MLP neurons of a small language model. Each row is named by its layer, matrix (up: input weights) and neuron, and shows model dimensions 0-95. Each number is 500 + 40 x the weight over its row's rms, rounded and kept within 0 to 999. Numbers have three digits each.
Before each neuron's rows, "fires after" lists the tokens most often just before its 100 highest values on Wikipedia text that the model never trained on.

fires after: " f", " d", " ad", " ind", " ev"
L7.up220:538440502501543506485487462453535421514498507523502548425471500417578477498463538459520457506550517448500515559480565542504512550465436487502529485486514541454504457524447539476444540558538469533574483534516477513531552553502474540496514417520457514489547528492493535454505504487438513467

fires after: " U", "U", "S", "I", "F", "T"
L8.up405:523489549490500449569509406486478483468531504486522455500530536461473524505495517589584515473633496442521490549489518557500539464517445494458541460482467480453500477466476508468466602546483447445544478548538460522426505568583547505477526479563564427517420488537545459485478449537496510514

fires after: " ", " (", " d", " t", " T"
L7.up317:490505570489488387511469471468447484475543547480520569545490531456524478556551530459477485486503411500495446548512525575478482458515465503500452502489524568514507461527467490502480486568509465532497513451458545478498480532520568493477390472518485553533459501577580489526474573529522527541

fires after: " d", " D", " M", " Cl", " |"
L9.up133:449430539494534568532504522424471506516545445589448446536486449517515515582453471502507505511532517447453456556455526475558405481527464507535518512560428535479469462555499528494500439456493495411537604446485456495500542501503436519513473509419526475468560470517564527541551484494476613501

fires after: " n", " N", "|", " dist", "r", "i"
L17.up364:449515500482504506567395449552478535477531463466461531540518583496530479480511490429478437566529521440425471528473510461528503466550468476555545525525491497468484487515455500526553541502443463537450546454494397461401491518583502464502561547524454532535546492496529592503470501464468480483

fires after: " comp", "amp", "ic", "ol", "oc", "oci"
L11.up685:502491515515509471489497477409556490551515491532426500490581436549434536511500499478493457468473469531473424434536522405542541516505474481518555486533473572553482478533479507469530452502543511538520548535494588532478518499493545466498507535535418457442478561508450538443470498480454579514

fires after: " W", "ou", " B", " Pro", " Ch", " R"
L15.up425:461519474483568467487542503466455496536517536542461500521509472525592533555493446456609538523524503414512530475521525530479518502530440530611482538446537469487502502476439486466505510478444497417553466506498501454445475441564398486431516551485506470439531504538427514477489488463532509533

fires after: " l", " V", "a", " man", "u", " L"
L8.up563:488508508469557409508541418523536527449471485447478502546446507496474524600465513505496495480483537494442479480458459489485492572434567484427565509525564496521572500483552478492501482511498449499457577571511385460535538561509456498496450484514594507447477539484439491533570481490553479412

fires after: " b", " B", " re", "rough", " S"
L7.up296:521648459543545476529455572570506536474509498445500507528474524473525535456495464516560459460512521554491523477446479485476536486497513534532479562560463457494505453479502475505416460509532510441461452456550504520476517543553486521462564545482508497456407541550483448447472462459519537467

fires after: "'", "l", "ade", "p", " Gr", "pl"
L8.up156:516502470479511474498484567584433490463485507584552439479513440514453361532558519566471398486498514514511432518534497461523491608474585514489530513529540510527534492509553553513489560518492481477521446527555501518568552489537437503582477540515505460473451541488529541539440510530508456435

fires after: " |", "E", " c", " is", ";", " A"
L17.up478:509553503477512425485489444497472467482501428477487537517465476511507455473546537485498522467541508462467518509523538483522539531466480507464510500590500452450556459472475536498398552517479584539432509488566488512512450514505511592524506532436471566484503592422493441509505521531522499503

fires after: " L", " l", " Le", "L", " le"
L8.up590:415496515526515520494532448466546534541448452549472490460465567488491488505512468453550478502448514552417533528529469449525514529509452522595537509474455535525412558537465470524550430520483502539481483468475483451556522532529496452525514398503510463451548563487512455464417576459489528504

fires after: "p", "er", "ch", "ic", "oc"
L11.up482:445455519473432540490523460458496517533512535512419497536523511517506543532436509471484557473530456541484471559532594496522513489509491476551497427529489548517469427510523540492578491459484460458513518528557468473514606482504465428513509531449417565450500497472548547510470524467509470531

fires after: " G", " g", " St", " B", "G", " b"
L12.up181:517468454487535474495522478440516517429504568502529450518463520483519535510513512554522514450528552450556536488514465491504571436440536482531556474530509480549497470556441517417515485535525433455445499531502402441492439492537517445558455531429562551525504586506557473435498472412492543546

fires after: " d", " t", " G", " g", " n", "e"
L7.up180:469517584502491559446486499472504500479512502439446524487529511465460526527559474445447441521509465505530552538450486499483475444557384525455369514554471486497521517593489511479510486516508493524536585463419459443494526441537479440543488409511520538550570548500547507549540571444480519535

fires after: " f", " W", " w", " rec", "uff", " dec"
L10.up116:528391500536521509479444472430506444538546513508481577459477465541501511505485490429536535556472579486612480549546488494503504527447526461511503510538577512473579434517518457475466461546527520502496511477528479521421567495449546494430488465463538532440458481448492471431562511479470449492

fires after: "ic", "er", " F", " ac", "elf"
L12.up555:522525530537547466494427417457488530531504544515470564479439469483521558454491464440505492517517522507553449530536516478468514471514430468542582493570439562474421535467516532509488478457480430495483624548522449533569478482521499523472489508408504560515436517399489577522429468505543483529

fires after: " ", " f", " h", " |", " to", "uff"
L17.up530:554536503521481551530509458464533501540554472438487528496519473504512431536564544472520543383473487506493490515543522498503501541527489524444552480501504469554481497526543429489416469563459462486498510487458465503520540461487459528522461507461423502523477423404413526598494485503417497553

fires after: " ", " n", "-", " P", " v"
L19.up205:491465470523491545548515496480449426508552399474484485502559531543499580507489479414510547457513496508526493522461560527564515515462474455479543484438507463473585500470555484484571471539494465500555512470540481474490502503488502491356459506455457534537486463479601573539446507486512499424

fires after: " l", " all", " g", " f", " L", " m"
L15.up634:528579500434525506542512451606474489532507527516517500582450430488510592494531460462594476524457553449465451504498460522539546450499435475555485492520477460516496558494512436529488456545509505488558442453487525461546508543471475544495414481498464554481520513483528566489447489463517526546

fires after: " ", "ul", "u", " R", "ro"
L16.up575:515516480575444508453553515516493517538488526507451523516458482476489479460569477497493529504551508434433453474504542446514521487518472550578558489424586472520506451555436485492517477512549496509501499535463581478475434541509546474532565470520542499545493520562515463429537556498569463543

fires after: " l", " L", " j", " y", " m", " Y"
L9.up258:504588461518532494559529512439534529513457526487472563555492546459568529535591503471481566529549540424471489472432544521508499532594498467445556533523527514468558525515520380501519542495513441491528500583424407454536529483446540472471524476480507530503489477555505469483479497447518508511

fires after: "ap", "b", " p", "uff", "f"
L9.up655:521536494524518496560475547456506523504516518497505544455527525520545486448494496475564511574507529529549436579452472476522572439469455541428523523477482546549493552507461516568478467478560553474445503498489511518479445504462431499497473485477460513493491531485561438462448457456550470418

fires after: " K", " k", " J", " S", " w"
L9.up288:570516529481424477499570499550496486445505548482445502559492556485510510545480397567444503451523479484467572492477484534460454467452557473530561499500504489449544507464473499571462431532466542498525460488513511444503529532493445519446513502539489548458487530499505523466541474485546555560

fires after: " ", "6", "3", "7"
L15.up155:476490514449504479513507499517493514559474553473477430448508489502536505519549465540561537472590482578496526511502465496544480497444480514429457565527528482496453465560486534531478521434448439515494490474478417493435455491501529535557475557514429519486484465473447539536534538535509625524

fires after: " H", "H", " Y", " J", " K", " L"
L7.up659:521461464453504475502480500514452458559507536486522484512402507511543512440501478505452508522500464479512499476542520542479540485511484427461599479471448551504466519507488440431440463440574439576527498463547528504512518520476559533441480446500538518472525512458538481514470418514537476468

fires after: " N", " T", " t", "en", "at", "int"
L11.up307:491475502497520475584451505418437482493515496452520483507534530522499543547554510498569546462563496475524505525497499498480481588544536498478483414499462517504561527511503491554504530442491435437479512519566545444517521484607588537519409448474481567519446513558543482503457508444528453462

fires after: " R", " ch", " Ch", " r", "all", " Party"
L10.up630:469514473439453436475486523472554518515499504566469509533513511553533486541497493514497534555567552489487504497498463485484547489545492541609483477489459495504492514509478451497515456552517545408482516418523518502486484507460475465487524552405441530507495488507555543559463584453482546496

fires after: " l", "a", " L", "L", " p"
L15.up133:456522447494490473424543425413492488526472479461445453582480541490531483474543449500504505490492539491545524560550493516505519602522450547475564533470474546492465463511504489553477559495514537490448453505481499539518478411505477463467463539494525562422559442487539499522441547453464522503

fires after: "6", "7", ".", "0", "4", "8"
L7.up408:452410496477468528521559565506461510473526532412526428516409499483553538577382446498541552450505471489512549555557476484494510461514485475467523468450485514554509478528473539461478513484610540513568475519572454500442508563561506499499552534495603526448542554469479463496518521434549548462

fires after: " r", " R", " all", " an"
L8.up545:524556457463425482508509480494470579488551456507412602485509485501552522521543504443522452538557481474430556528438480478429510522478468537566477473509480501503479425531478430448513501494494569489496483451486482450517446398417479432522403480487534479488469538504537505522591530447531498471

fires after: " a", " I", " A", "he", " |", " are"
L16.up579:606560419461477494537441486593511470512473461478499512502618494474546443458528519522568458509533440515493458510479458481520546510462482515469504529534508555483548522460561535435478547543450549574393442452540461498470496469461499389487471490537470502537500586471459477577432553515481558506

fires after: " l", "l", "p", " L", " le", "le"
L11.up151:569521483442420488600503529513428527513515568488511497557422455449555512490495489565494474477471519523552361496543534429526533473526560508488546490513517431503460460523494524491497458543485507465498454549566482523591564530444520474566461467532513555451462589530536506567471528499477495498

fires after: " d", " R", " rel", " r", " or"
L12.up35:566461504457496466591491461464549529470470525510455525506545537440542521459494559528548502552493523453506499479522522474478412495570426498493514480581475456462540462545477437493588388552554496505498502483482518438487461561489470475490561463476502512472486418472506532592465493482570492534

fires after: " e", " al", ",", "augh", "un", " d"
L7.up738:477518483497485468475527502544527502538524575520473499509508520494499428572519501485500512496465480509508511471498506434526456348521372525512463530536522435500583506519439505480530436463555426575534435478454514466457534612509442449446470491498495533514542536530477445505455523485469506519

fires after: "7", "8", "6", "0", "5", "9"
L8.up581:471506486486495591465492457522490502559476490521523471543515465537522522564520528519575527418520417502475548526494443464514466483509483521540519565448484502528460487509476538472450478461511479449486452501531458447436498531505512566523528501444559512506515486485486520492486507459486596519

fires after: " Mar", " un", " re", " as", "-"
L7.up626:497532481502533505510490461520514498458505507478478587510476435552520433411571522570481509483500441466454522527526578575506459516522451521539488508476493568498527503510538434466485500495492492488419492449510578496496492486459488459459525543473573546480469516460528520564529527444420485406

fires after: " D", " d", " E", " e", " Geor", " June"
L10.up104:457494480478544476479454487576465491472510567534479469445504554566514472514508515423533529442473507479541489512446498466484480460502441498520480489514424489488512496549483481466484480497566517564548424542572533479498438499504568583398480446482451518513581432531510499534461515470555511508

fires after: " v", " r", "-", " pr", "ict"
L7.up325:544552448491444529511513481409450502522488452480474486504613467442455529572483520490462514545541527548448414533427488546496552522482562544507481526519526474479496536539472455516552401518515487473583471538485506457502535474521465492477467539499476483475466495488500576486515447481519476510

fires after: "-", " up", " re", " L", " un"
L8.up742:515537480518583516492467486516474487461481506494485515458566549515504506435512438515517576438482484562400537533483539566423540521527503542569507468562507522485511483489422492489457507494527479546537479472431470493483578506464438486479508447443455473500460577491500551552463514497443534442

fires after: "2", " B", " b", "-", " e"
L7.up120:533500531494494417490496461471505441463484487491539452544478473476548499477475470483575473492567444497528525525480459508491581537516475474572515495496454483528504472425441531488433543482458460511488435523517403532407569573530489440487570466453471512527512511530541455475496478507496524493

fires after: " K", " soc", " C", " S", " Mar"
L7.up444:514467543432555477561504433461500531490527523461483555528485489485497456452526420549454443495518455553518655490424531470404481581453554475484539481519565505424540507462572436444498509486471501484377450508450524546493528515439537537446547559499541547456477491540510504541524502475507479453

fires after: " f", "f", " d", "uff", "est"
L12.up481:592500449504559523559485481474527528473534471565484493459516471592496449497502567505534496472476523478555465569486492494533536426446452472421528454523543519490454486532473491543481471550539523491501550572533483543574435531496463516526503421462463552537433378450527503459542514465456485491

fires after: " |", "6", "4", "7", "25"
L8.up141:479462491484563514500485495526469483552513520458486533511478505495536561560503497483439579504547456492510513493462448493478495525496471489505466479529482483533473476554472539454464517499534547437517502488612504433486514381429516529404478432446533552473521518490536543481574528485458593493

fires after: " L", "l", " d", " D", " l"
L10.up497:577497451467535516521486498453456517464530517491442524490493463515512512500475504495560524474482496553438425550448482571546501551544530505486452526487429531421481430566530499463437513449487439468498525435462488457477601489551532500525434524542487470505518539524529521521507553502535530530

fires after: " v", " d", " sl", " r", " gu", "ch"
L8.up676:569496547455460488470479492508479530478469587550488476489463522496522521547473471502514498554446526442516467399449541459486492433473446459536498529544532475456507447534451468434469493495509456474498490507546534464521462584580468459450455515497482489530478530538549496563447512481622472447